Weights of a small transformer language model: vocabulary 4096, biases.
MLP neurons of a small language model. Each row is named by its layer, matrix (down: output weights) and neuron, and shows model dimensions 0-127. Each number is 500 + 50 x the weight over its row's rms, rounded and kept within 0 to 999. Numbers have three digits each.
A block is one neuron, or neurons of one layer that tend to fire together. Before each block is what it responds to, as a language model described it from the Wikipedia text at the highest values.

Lead-in to date
L10.down211:521516600407450453512453406473460413567440544559493476469490448516483508576454518481464449517526517429510528507526549546454615468582569439478429593465503525470459482532473517531449458414566510556544465370513486418556489410575514503469446555545520415507441517419518618534426491515427458490583535484540583497561420475480489573598545448479486504534567549453474509507490501488454418527507

Mid-phrase coordinating links
L8.down106:455567490603585505520474526496490547474470507484519502491475505499514505472566452428486495510471584573406569497485531450495492426500438481460572496459457427538551437483547610380513505466509534514491478509543507543530553479537602426428472515422477498525415440542472447547555523487530477470481480507433419511499488550549457479484494541546509562394597446474473533451471508496436488511512
L8.down147:540456490554517544525575516576436512545517536475407496544553596502415492474596575535477466561469569425553451562420455421602550502450515427460505466495465555499570502475499501449591441595521475494555512414540517527467456395472533573483443444464540500517440432458476545493507494529485471449469566469468447506400457449471486458442592474461511497542450484534482516488532549555598532558571
L8.down163:481528534477486472474558455537454427434490578453455444443439490528455565520557508490552526489445447469482505538412554484464551465493457502571473562498499442554442558454593472473531412442539493563581518522533587533510510506517468507403465521496543484438506443483538461553509519565484558507459526468487471485527532449430468489427416446480559495482592558562425495472559532550515484540443
L8.down245:519545495547480510510641491587494495522497477399391511537481499542453497430444457416514546488515511440584497494489437418529459482505561499448539512468602488524471534603500586504497500487522572522415488486479525576422589556449494511446541517431573447478497520477607404530497547520468452502474499445514492414453586540494455643553509487475536476487411426462427499483574544496438403528509
L8.down413:518522467441531494478587446499477386547514462421532358491501609550443511479506467587429475464427522525534518499464526460606590495538436540385483468538487513472530564511469417538547507463536540531554542506504581451443479492460464608576455477467501453574529515609458519576463475461556544457455565425562572490484588394450542506530463472534437481448495433432509444461528561515454504474471
L8.down431:587477603449489411409540511545512477533476626467559524558568481509485490536478453469458548457506461530523470501537512501495577511543495385502557461411471525491463544563500475449522489468467549497380480548402549512546447538510483485396567390445499517460525499587427491437530491520523454510527619589528424491534498477520546426462592481487491530425436435537494449360461509419505462504594
L8.down593:488471439472463492534522523416498519426491541490528513520532470513559441544449577481564604555496552491520494622440500532553616546515532525514469492512469423465474532467511506451508545466487342458477455551509403469493443452603427511505524468543491590534514568496497463463539537576685502488523471545456452462540547511453409500551383474523550552448385459426461588518535471409454403479612
L8.down748:438468530402604482562576467434562400588456432524432519398518566513496582482529492432508522552533478566515464543553455509540479516487456465464526496452533529515516497439369539526499565490516450482447546519479597456529452546499465493562458431567533477516598599471578519464544511592495556526462530448470456550495506545489492526470595542557501506512545509479512501503535426516414486357540

Mid-word fragment continuation
L10.down374:487490467458477453571549469560522449528589570437472474510458528478550496416530414527554462410609489522489401492466522499499442495507464473450521572522419634399460382437470493633481465544539569412512579576542573500464424432571560461482450500615507538485399502452448452475502479545562533574562504421552559477503505553562570536484600428497504517439514545455642508497477506460584523412493

Surname-ending word pieces
L10.down595:497423488545463432590465409523441490405530435531476498509573526475485505541492466542514482513523394567512491581532549620480521506512587467583446432446485508497464531514538401473464500512502515514502525356433506545520483567563502541570555507489422533440515493453544511512479506582548404515536412556504529531533457486454449488493497380445526408527584477381395566525406484563398482499557

Word "to" after verbs
L8.down2:521610516409473560562538464410466484418484515483500490600544501477514512431498596531613460479529476343569509481485531497536518450523517505500496475560430523527517568538454506556504578561499451533434507399512469515408479499546555517524454524431337501583573557480590487530481467552495444392373447472504464453428497492585511349531566535535523484474499560523558509444502530480543534503582
L8.down95:500429475535480492526479561555522455576514475446461452441552543539532449463498443432547550489445508485423501470504400505530559528505570495477547523510534557444496495499463485500471567423472536455476430504475518515374483513420378410519521502577491512414469471518484518455374524495440454498604541455524540423434363527557514575376581623494474500482599470518521492540462506508520511465471
L8.down119:436473453493515557538514523477452500506528604499439532499646507397510606470475524395539578488487446553524488498481556455467444496449541490523564486384486553494481580451462568572478476514444533503486567389421500466508526467566564504513545509517523436477579484432544435555447506462419563540544468509483542521519471507558490495558599502513526554530427494588498559538603463527475537445514
L8.down129:536520541526493555486507463472412556510448495476530494549526432533486504506541601384569437467462553527531451463526489501461460501487472495510542499505441581529572540413509431557598462516522551475467431476504396464526414491465615546518465519488519486561537514501545576542435575471477461587528529492547641430553452417464589430488468550458488436545486522565531568531543551532503457568444
L8.down447:501511450448469518540456445450428456441489616553538552469481448428390528555539450483506541460507567454459529502493489444386538479523487510434444512497475462531441457520543547426486538619576521575476568437476502524379449518540466505507450534519449577548507489498464455427549509488445539525464566507519592522521534516495441420483503499464505549471495531463521487471443504475443534541480
L8.down474:539500448518450455445567589505589478475440508526501520501474523470551566521462590468550529540504587491547457453532514488516404521498503545475485534481575497512466507432441474553568517596529524518491467569501449437591494512524580516465430497438579441600473445536481500571535504475508574545493531494568472481549509400492510428534488424510431497512482482502539618530501460519500461503505
L8.down557:462453546472527496502575509465514547510330669497562512490566523395499535511510436475513456480386508594578431494432542446519576457568484553493474396482398475398557512491455551445472572528456543471447533505457475551423477494485438459441480535483503526424545460470522457472493581477513541540544509464500492482511469517432467513494551454471485498498512450495412501516505508545481523423467
L8.down608:486544487472479448447471531545544478408477527477540563459581502491491440473507504390458437477566546566483450535565566545498496471500595549538444448502411577512540525539468576502505501520475622413482497456512457452524400448501581541543586446501553521472432508435505384438423470507584454518469575471449431461492573403541481556475499539470489398524442493548505481439505502496541535634528

Paragraph-ending breaks
L6.down8:546530505526582459508535518582499523539511672481550473464457469504454545507491500605556540530462495541423456511485532447472471470539515559474493492467450471482446531466502501528507501490467561458454519537514436467521480495534490535512421463549443510484403526463457527497416496505506489396497519386531457480522480479481527443507489489363448489509446401470496555575490450454466529556513
L6.down137:432464486479578478505463540541459471462440618566554500423369492495556510455463500499513517544537512453530580514477525539538534470531493537507544571597471518495405457498433503472470537488510572470524438511484586444498497423500527422566510563465544513500513553442487454515588451510485563463452472502477445471488512549459512465500480547513475525478506519480425513433468523526447588490528
L6.down272:409454495448499431454455553422520499422499560432477501474553563569597487473513447518553388502550518522558503461486526473513478440510489461440458467498482511539553520578485478544542509505444472541503438428512449558534496494575512505470417510548425525472551483555407529556470506560481477468497478402455495503530450504574519542547543535453502513498498518442487541436439466430511516546568
L6.down526:479417455443534330442532433539495495554447473541517524588569517503497503517534511530485572424547519477491555546459543409416532504458469490488533513511464458510495501449506444417464519484364569523457540451414516488541430451455464558582391523540482573463571520525525518514513569399461557463509557473479457598488502500493521490548531463544549520349560476534462536512537437484472543485526
L6.down552:442426522491520518559546437539486447515562666495509422461476516467526527493504435448469503495449468499471458478531530502501508530539510462601433514434466508504537459427522451621531465474442566469534509517507545596516488523534475480557498545482511462487512531600499526451512457486575553458478573387483486545546511471435444515510475421518485502565506397513514517563535460473509495600459
L6.down639:579539554487484446499516473518545505485364576379495506460553478473528489510489548415570469522516496509477398506489536480497560531579484514465572525486495410430512384412493517502509503464466383482452476491436492417418466498433536393505497473504474487543526470497445556518576529538471498438482409382586522479465568476491588448524467459478470515448500461511576492565574530487428515559486
L6.down704:426464479509552561451429507539427438488469509575559469461436517544536440514489488456557501545476502459503463512457472485529515418547458525503530479535555504516495513520459541519485476492501498534540498505540460478471492538475519503512552486584595521495466501413520532508511502481469511488476476719503486507541506427505560442490535526540500475501503498481475492512544594421468543549527
L6.down711:503548527483490538496481383493400486575494466445423427458490518515471491417458503524384439474469478531531463426418457453424483485480587526561526497518476496483510555538525470517505522531565462501457467446572457490527496459614437499473464393498531445455576483379562528487557440452558427480442586482498521438414516411580632428521494492499576492532443456572482562482449570476481461370472

Surname-final word pieces
L6.down16:511502555398563484456514526512438478460530497499530438522486505515558511512527461601553438426431514445539423512501607577431467540622503535464515449511396481472568529397477494546538449460404520524574534510507529493537523494477539455475469493437411485487481412573584553510492550443602571482557529444453454521420476431420552487471486394525527445550532481496493504440557564479461495495489
L6.down129:489558520594565513546435435472597576534543451416522474543457439497562417510617559623495513455467423534485532438577473468523523482566536541460455470513523441504501507493444486517556541570538441517535494502537501469490537512493572501484512543509548449493442533554618498506481369500510461456454423497533595595525508512541498466539513473519506516452492506553534432454455441504553548481524
L6.down403:533465604549400541522557494494517467525449548493438407455512549506461507522572510522452507606595474513483509563486451439577573510371564500510422467486373527550441504484602601541546473551544520449479488476522376515510514496466536503459545590558442461550602460455562494456491584509474530534513520522411454490414461461512415565549497444468478502507506435400454555552492560522444511552524
L6.down439:568417625490468532523546529525454573447523510424482428535445550476540504503440514490442446430487451399616412610464479601544519473503505444503518486464466493454499477583512484599474500508558591462450530368462489492517517517485469489531454500484494488535423515462417581555529463524552403465541513462516544543508505484497406459530450560421500478521535472474543504563427555499456488485518
L6.down455:492554564517551454512573558475412450479512546503486548557543522519517468527516448517599437410559429512511519495500476547507464473479597508470525558537482385497493461475474500509531472485498545518459466472458478598567511492510409469484411525430418498530437500484487481534554519466505503429449584571539539534437409486498522435493562443517467503577483490468462488555516530468436498464562
L6.down484:535541370440481474531517546420521507408515476391522494522510545510548474512545512493487525502544485500497502468468438439422621468480553521494482461524484549515535504572533405553489497549447445441517484526433460447469430574474492452527475506488539532576542456564607473470602543538466564435434464502483503506568564576548400514473454549498579382582573575488336581573569482484561511536538
L6.down655:429443411436528468467517482512477537553540454620526534553526477568560508483462407552480533471519574475471576555522577558548541469502515408544613516556496564514520617470475466557494443428487521524515501578493517485481567478527538483479522573505417487409445385488505473528540486475558423519474457437546518505513490539487492503566565553480531410477604499551444574513565524388494563560491
L6.down757:487480518426457448534531540516454473379453519486538469509460489497424526469526441539514494460478467492557583579489483477496579579645421441549465469492558505510538356402503531555578495503453519539525514432436493414563513457514456491532397489398508441530517524442526509466512551583416492378362538555492495473549473565514438484556456388459520472445534533581509443597432526525538414556427

Date comma after day
L8.down46:473461608526579440418531555485511523542397406533514453571550467510585505419500560561543500465527482418482434483477609447529528502493513595476439548467484409487554490466491483523546516557454548602508467441550457470505482557476471520473480541510490456462460417483533463450500507536576472473573488450501453613416501602480511451541587468559531502597519453479494598607461492558495480575443
L8.down177:568487500516567520432583500646517547521418462461465494508462508557518429452454413516537527483575606557535499450551453558499525493434507504501411522449541511477546470451534485607452482462478553563465435543440487451533549496436520502479581515451478428442463474489624655583514453509521473626501544422454552491537498417455430497558467583542484452540561505556596457633543484484528546501469
L8.down384:483535505457406538515435524475448453584463517420552548377506487499571572532493525496512490459533405520438538599551464454480516481592505410390453452494612529518558503484507477522461511455491530483415523473438441522526526446470560539500611493508413527456536493592543527518436439527462488445551533501526483590500433494510523530467602595448464467524506551444546459492483532454512501516479
L8.down408:409554493445458564473499533451544481418463445430614467481515394575453554438517597473487531521343466534475536471553481587478531518552445525430504437409550437475584478475552488490507496446497524516560447596538513511499505473311509510480494543514402486512391506492490558569487494507539452398490430488564505567597465456529483543401440487586423549587503477480512533556486447498511574468432
L8.down419:389450506523473556471463527508516507555517437521469500439602489514505487508537516625559449465551466450496439548551411466555555541425529488510511478517518484500542562498466508504481526523505554546555500492428445512547534495472565609461504470530515489531453461533542464474404466446483504496465473511442485521509567532551479445511604392544487522477502559512517422505454344452496538501434
L8.down531:531584421556522530507494482458482481484472486539517493489484457568606548484527519487565501544381563420557383505526503366585501462465534514551446581591416396434503555464498507486493453581511618554516529439514541561527422505493544481460515508527600414504495486546526481543569487469506614571499475477486520423406524491487524442463563589385532509563440406463473547558508569546557486505419
L8.down682:463447501452549443560494457513473424524490503513502493445505516530503576533481463536471420503564501485511457588513473551498547474511539407464502562564479552465441516453536417399555481505532476602483528502432424557593548583439473565601534467483471578530467483547444479521458374569479503365530444497610449495454444404508470547488455533487499466515434546468498427451529514439541551488432
L8.down736:411521531500659514461437554543531519554587441459521491530497379553441513535592551515416480535500469483488555501478536371526423565481589473400465446517641497533538460511492513512459503486491519540472491539499561439456498505441475490518497529517602474502485467484485537475460477546584526578571593479456535492523510518463535483606494485537453573518534539483498391492511516482460404419465

Surname-ending word pieces
L8.down53:497532553481561427528531530476454529573438389464432496523485534499544457383481464547453473471467533483511495587464478504495490538371545558534473542544531489478501435459513404439468524494501500499485474536423592457455436438498440488514540511449557512435522478430529532500617532566498478561432492387475531579503502464528523513508535506506527426532543509413517548512559531534456557444524
L8.down162:531494434485463543490435486511529454502548624571490515609656567488441496498466496543477492390434537555488514435448498551475549567476569503537508494595496581476465539458499401513530458447487601460523520536497460435465531480513513495488515616491467503440407456582605463481531535463539465540532587478543509477526465536537431498479578553465425428505511641427460482467548494495495567503563
L8.down273:522494487488430481505533623543583448490504568506527490461565484473507433448422490434465510536550476550527525562469450582614459552449592566537498469479484438587535520505457445474422588481515455542506491417399575471522429489538522522597487455520507481486482442607482440557476518512538496467471513419454469567546477599473488413504493448513408482589637443505540557520554531505466486438407
L8.down394:453464568549467440629549408546466434493613366567443542509485468463507533537476441447454512527497506414497546517539486522537490451478510411509464513499487564553511512408507474498490526522425544414495464477575404477340438425475525473579473469431467532532541501464437616459551538501599468415538555476444418551547549501497437486612592570473492516545428564508463507580444460488400510508529
L8.down442:444502522541573537477517483594515467519500478527490489519527465501539517565441513590538430497408532509513440522511633488467488448571552537469483495601417454498538488484440398471493542458411462527461577509463578448452484460484519490546451572526435438432411493536525461560562511461569476524500555401503510412490551473492542481534466431482511464439487430540520443450557549497497435548503
L8.down445:496576525471480511493475509413584463479429525632589566470507542415452551510406417514404507477560547487491479591498432463514564511518627578542508480587519479417526557485483511518567529482616644484488481523512495461465481496552523478473510558540498509477494478481533469472485508530564489467528479525468532568498532511464455473507477491413519476414565660490467556426550500538445519423552
L8.down460:510554533567561535575518488538533486522548460429470602425509491434449493528586524540505474496509452522494526630594500544489528488453451467590448407444481510571500529506458436550425483470535449377593457390519450510479500504477490389507484471518596530529587418400534511448471464432444525578536479558467461565588434474472434496557500547507530496434548581507552471542495529536496463405519
L8.down491:460570548433513529512443486549513502468529524448508590537549432455580488512571467552571553530436547522419549477517545608379513476394524508522458609438574517533418476564570474419527380460482386522513563580513379458514545484537557532436531409546527539525457504532450498479485416550498507470434463503534476482521461454490489502444383564446475431473425577596499545447409473429456520577461

Sentence-final periods
L10.down464:480431506433596508478498503545574496566478543507495483528545532453519471441515556445560470479546588508524504532519504490487534502461432326477474433503432507490548497485508465513550554498527423508477490505593465542400498472625437461568468446589482478559489486544456478509428488441511531479466469473500500507498502545544448570549427515487437431481485471557561439469607440528462482485631

Connectives joining paired items
L6.down178:526438516556440477543523498535542509515558598572531596509489478451500511502523551431410580605476676592470448416455533477484471479363534452436421502508441506568423502519403555557493517464453487471571470532449518423542570520511549476500601452485515540418454489499433551543459538433529532444457504528552467518443586412555468510536570512491463521414471489486591483515537525439494485438438
L6.down232:503532520540439565475484503552470436520474540449458499470387508476488481495521528497514474499479558561562532470521582581474443567531495514453516483490575402615507435443551553516450537537470431484510559415589571547523436415481419516475485506456553493539593501508466554518506457405590548528437606479516515486487503511470600547522559553529492476595508455535476479579618504415539435535481
L6.down247:556465491503533534430433577444521463492646486578501588535483547461532548460618411484457462519489466560505435461515504474492600507473436548507511439558449484461451386514445548465540604557479461497536404476535578473455463537451592527452501477467435424442579558482418568605558462450495531519501477387528443490441580556517522532404507566511468472441478482544468543409494564465416513493444
L6.down364:396430442501537579546586439501559500544390574491444457504464430582506480470555490477511487486433521455480483510537593526467553556532398448481469491546421549488497446464481503509555476418486555513578490443543519532484369469571536395496481505482586410487521558479477537488515453440486544566472481536546507495483419568482509471463478432488470397526469513482486416516509486525416412577425
L6.down367:547573483488453483549487515627482508530501483522503435421581609533535568561532436475533481479460538583591559558534500531609530504499502484515563472512495465471558513523459606529481500529408405475472500457493439455431565556430492507447446508509413499455485489488512490480437512474454436525501477427524507353515551576488447542504563447422466547520528476530454577533485514501529481543469
L6.down477:479451529464381533426509431547443463542553578453514510385527527548508459434503544401461492447510419586482547505531453556511444410490509537489570517565494486446477486477409567441441534518521479514466565442530466524475459516486560534445549608424455493535502560557507514523494517538514450458494523387501514444477550529388569474404513552466459529461536518552551614567555551468463480413516
L6.down504:542519476547560478494447546503505503575460539529399437462456483550457479470526458476501483473447514474485431517479509557543573507498480472483475516631444490475485551537580509485580419485382506434458495446552565516490456503476537513530588505519483408482410527585489495459530558438459460519477612453503419507479501559430530598517459442517566467457375595462533517482449451490524465573419
L6.down563:517424510495509581505481481434455483503480539415533547514467483476512400463502451500495472550505513457441421484504496410472508464563442467535534598489458474557455500401585458505508575492579454530498582577594484503452532526540476510618522451500466578499524462473426530445515448511575526507530541500541488454554581538470525513522437564485456435497472522442455555465548486553528424493548